config = dict(
    n_layer=10,
    n_head=24,
    norm_eps=1e-06,
    qk_norm=False,
    init='uniform',
    batch_tokens=131072,
    dataset='wikipedia_en',
)
MLP neurons of a small language model. Each row is named by its layer, matrix (up: input weights; down: output weights) and neuron, and shows model dimensions 528-623. Each number is 128 + 24 x the weight over its row's rms, rounded and kept within 0 to 255.
Before each neuron's rows, "fires on" lists the tokens most often at its 100 highest values on Wikipedia text that the model never trained on; "fires before" lists the tokens most often just after its 100 highest values on Wikipedia text that the model never trained on.

fires on: "==", "-", " Birth", " Mat", " Industrial", " ="
fires before: "\n", " of", "rix", "Up"
L4.up175 [ 98 150  89 138 181 103 130 137  90 141 141  88 124 155 164 217 147 124 102 105  91  60 144 106 110 156 142 159 125 108 124  99 119 138 167  72 154 102 133 118 102 145 138 104 129 146 133 152 160 117 100 114 128 117  95  95 117 161 130 145 110 121  84 114 102 133 134 122 109 148 141  90 116 125 148 155 111 150 103 134 131 109  86 149 157 113 150 144 126 183 144 106 161 124 135 134]
L4.down175 [120  77 118 135  99 129 130 119 135 137 150 103 128 143 149 111 143 140 132 162 142 121 113 170 104 137 147 113 128 103 168 148  83 122 128 137 147 153 108 178 136 127 125 117 129 134 166 120 114 117  99 134 135 108 170  82 137  78 122 118 134 156 172 139 150 126 123 140 133 133 182  97 183 126  94 140 140 109 118 152 132 149 134 141 105 127 103 145  88 120 129 119 164 135 139 133]

fires on: " |", ".", " ", " Title"
fires before: " |", " ", " \"", " FW"
L4.up3585 [ 98 135 136 146 133 153 129 157 110 135 113 135 129 112 141 122 122 129  91 111 144 159 110 113  98 142 163 162 104 130  78 149  96 149 139  91 101 116 169 136  96  92 170 115 100 107 105 104 105 110 151 148 155 165 101 131 179 112 127 149 178 190 124 113 104 117 136 132 137 118 134 184 107  97 136 139  97  85 103 145  84 125 155 113 124  69 108 138 160 111 134 136 111 133  81 157]
L4.down3585 [ 95  91 144 151 137  91 152 130 129 153 111 130 109 163  92 165 100 108 106 119 153 115 122 125 111 187 128 151 113  88 155 140 131 120 166 135 170 125 148 104  88 132 133 117 143 149 100 164 130 132 110 126 110 127 147 129 169 123 108 132 132 114 114 105 133 160 171 157  98 133 121 118 167 123 110 130 142 123 145 130  84  90 132 100 126 161 118 114 128 104 101 159 142 121 135 145]

fires on: " |", "0"
fires before: " ", "\n", " |"
L4.up466 [ 96 149  98 101 124 136  83 125 119 111 107 130 111 150 149 128 122 132 128 161 135 135 117 114 104 123 143 111 116 169 129 155 146 121 128 166  72 109 151 103 105 126 114 152 106  82 139  73 154 125 130 137 120 114 144 138 101 133 143 126 159 114 154 155 132 130 129 128  93 121 125 144 100 142 111  95 128 124 128 114 141 163 168 164 127 176 115 108 143 153 158 129 122 145 114 144]
L4.down466 [155 129  98 137 129 112 120 163 110  86 126  99 122 112 125 129 119  72 134 131 128 102 115 151 152 145 129 123 158 160 150 141 115 140 125 113 117  89 135 114 108 134 117 126 118 108 131 129 108 169 113 138 151 142  93 155 119 162 136  82 142 158 131  90 145 146  98 183 124 128 168 117 138 111  99 140 105 161 133 138 137 143 123 134  87 125 127 136 111 110  82 157 138 154 113 133]

fires on: ".", "\".", ")."
fires before: "\n", " The", " It", " In", " On"
L4.up4093 [109 160 143 103 159 137 150 163 109 124 107 129 109 162 108 150 126 114 131 136 123 118 166 136 119 155 117 187 118 146 128 139 121 124  98 110 111  98 123 127 156 112 153 177 136  89 108 131 136 130 162 112 148 128 177 137 124 121 156  85  95 118 150 141 136 119 108 114 141  87 146 110 102  96 123 143 118 112 129 143 147 152 117  75 112 143 129 150 103 108 148  97 104 136 113  83]
L4.down4093 [140 146  65 103 122 140 116 140 127 164 132 156 147 144 126 109 117 115 152 123 152 138  94 120 155 142 112 129 133 134 118 139 158 146  86 107 110 132 158 120 140 118 176 140 148 134 127 114 157 143 118 150 145 120 119 147 116 152 159 127 139  90 157  90 121 165 117  92  94 139 171 118 151 153 137 195 127 122 108 142 125 138 165  98 119 118 130 137 167 126 167 121 146 114 176 143]

fires on: "\n", " ", ":"
fires before: "\n", "-", "The", "===", "|"
L4.up2594 [133 128 175 148 153 151 125 120 157  77 103 185 183 120 169  99 127 123  89 154 154 121 150  96 101 139 147 141 144 147 126 113 110 141 114 135 118 137 132 103 112 136 128 139 185 142 105  99 115 132 167 117 180  99 145 115  89  63 148 111  91 165 172 139 162 129 151 126  97 114 109 150 133 120 104 101 142 106 135  97 133 106 138 176 142 145 113 107 110 154 147 119 114 113 128 121]
L4.down2594 [116 142 119 119 162  95  96 134  87 135  98 117 199 120 174 112 108 128 149 126 116 122 132 150 121 118 129 157 141 111 119 107 143  86 144 135 111 124 146 136 146 123 119 157 165 120 163 142 143 170  99 113 117 145 143 137  76  96 165 111  81 121 110  75 154  89 174 101  99 187 142 130  80 161  89  95 133 137 128 112 134 130 167 140 157 153 104 154 141 165 132 129 156 119 143 125]

fires on: "\n", "===", " =", " All"
fires before: "\n", "-"
L4.up1976 [122 180 137 140 133 175 135 142 133 132  98 134 148 158  97 106 135 129 158 107  94 163 141 124 171 111 124 129 136 136 127 132 107 130 124  95 101 114 133  97 146  99 166  98 166 116 130 111 143 124 115  78  97 120 150 127 112 108 136 134 120 117 136  98 144 114 150 129 149 135 189 110 121 103 154 152 173 147 156 136 145 132 105 117 123  94  70 112 158 135 156 104 127 131 106 124]
L4.down1976 [130 127 112  65 108 109 131 116 148 105 104 136 107 141 114 130 143 107 129 132  98 114 153 171 136 134 132 108 135 125 125 145  78 136  87 141 138 101 108 100 140 158 169 111 175 162 128 142 105 155 132 132  71 146  80 140 127  95 124 114 115 105 160  96 137 120 129 115 136 110 133 109 158 134 115 138 155 140 130 141 122 162 139 126 191 125 120 144 134 115 128 119 127 133  94 123]

fires on: " by", " DF", " president", " President", "President", " code"
fires before: " |", " of", ":"
L4.up1759 [113  99 143 128 104 131 130 113 139 138 153 144 151 148 151 100 133 112 115 170 128 152 127 134 155 113 105  94 118 141 171 155 111 128 114 138 107 102  89 122 109 140 130 151 167 123 123 100  94  97 103 168 134 111  80 102 171 101 144 113 118 100 153 138 156 153 147 131  86 116 112  98 138 137 129 101 165 101 168  75 127 125  84 131 133 159 113 107 109 153 104 115 126 133 147 129]
L4.down1759 [143 136 130 122  95 120 103 106 116 126 131 126  89 188 132  91 103 108 120 182  93  88 120 121 104 119 142 145 145 132 114 161 117  88 112 140 104 135 129 109  93 127 137 109 156 139 144 166 142 100 155 155 109 101 118 119 124 146 115 133 157  94 147 118 121 120  95 130 132 121 150 145 124 118  99 127 181 151 146 103 170 122 131 122 131 157 121 110 132 125 108 126 136 115 136 172]

fires on: "==", " ==", " ===", "==="
fires before: "\n"
L4.up2214 [140 119 145 125 136 128 134 126 173  95 118 104 132 149 149 126 116 123 112 147 104 140 106 190 117  96 149 118 129 141 112 140 117 143 124 142  95 132 135  99 110 133 176 119 142 139 186 135 156 138 162 133  79 110 138 122 109 127 111 109 136 100 145 101 147  82 116 135 124 101 128 161 134 151 139 102 134 135 131 146 144 109 120 142 150 118 117 100 134 205 100 153 121  94 135 138]
L4.down2214 [144 144 134 125  85 155 119  94 133 143 135 108 144  71 136 119 161  82  92 154  89 105 116 164 141 104 158 144 132 118 177 153 147 155 108 134 159 160 135  91 166 103 139 156 132 141 117 118  79 151 185 115 141 146 104 127 136 129 127 172 148 114 114 113  88  65 112 151 127 140 115 127 123 152 131 122  92 129 143 148 127 131 135 167 151 120  97  97 120 140 138  89 147 176 102  96]

fires on: ".", "==", " ==", ".\"", "\n", "\"."
fires before: "\n", " The", " He"
L4.up3416 [160 160  94  80 132 107 128 126 113 124 167 107 112 119 109 128 164 166  96 129  78 105 138 134 132 125 124 135 125 149 138 167 126  90 144 116 125 107 163 147 139 144 147 132 119 162 128 144 119 132 108 104 141 156 158 128 110 116 170 131 120 137 137 166 113 111 135 135  70 126 109 108 110 135 102 164 122 113  99 125 138 151 129 142 117 146 131 128 124 150 103 148 138 110 122 105]
L4.down3416 [134 132  94 121 129 103 139 143 119 124 145 127 118 153 105 134 139 127  90 117 105 136 150 134 149 141 103 126 102 181 136 148 136 109 154  87  89 127 169 133 139 119 143 101 163 137 128 100 120 172 140  93 105 136  97 153 145 139 160 103 128 145 137 158 118 136 119 125 105 135 123 153 139 149  97 132 103 142 132 134 119 133 101 155 123 167 126 104 153 148 129 134 139 115 106 107]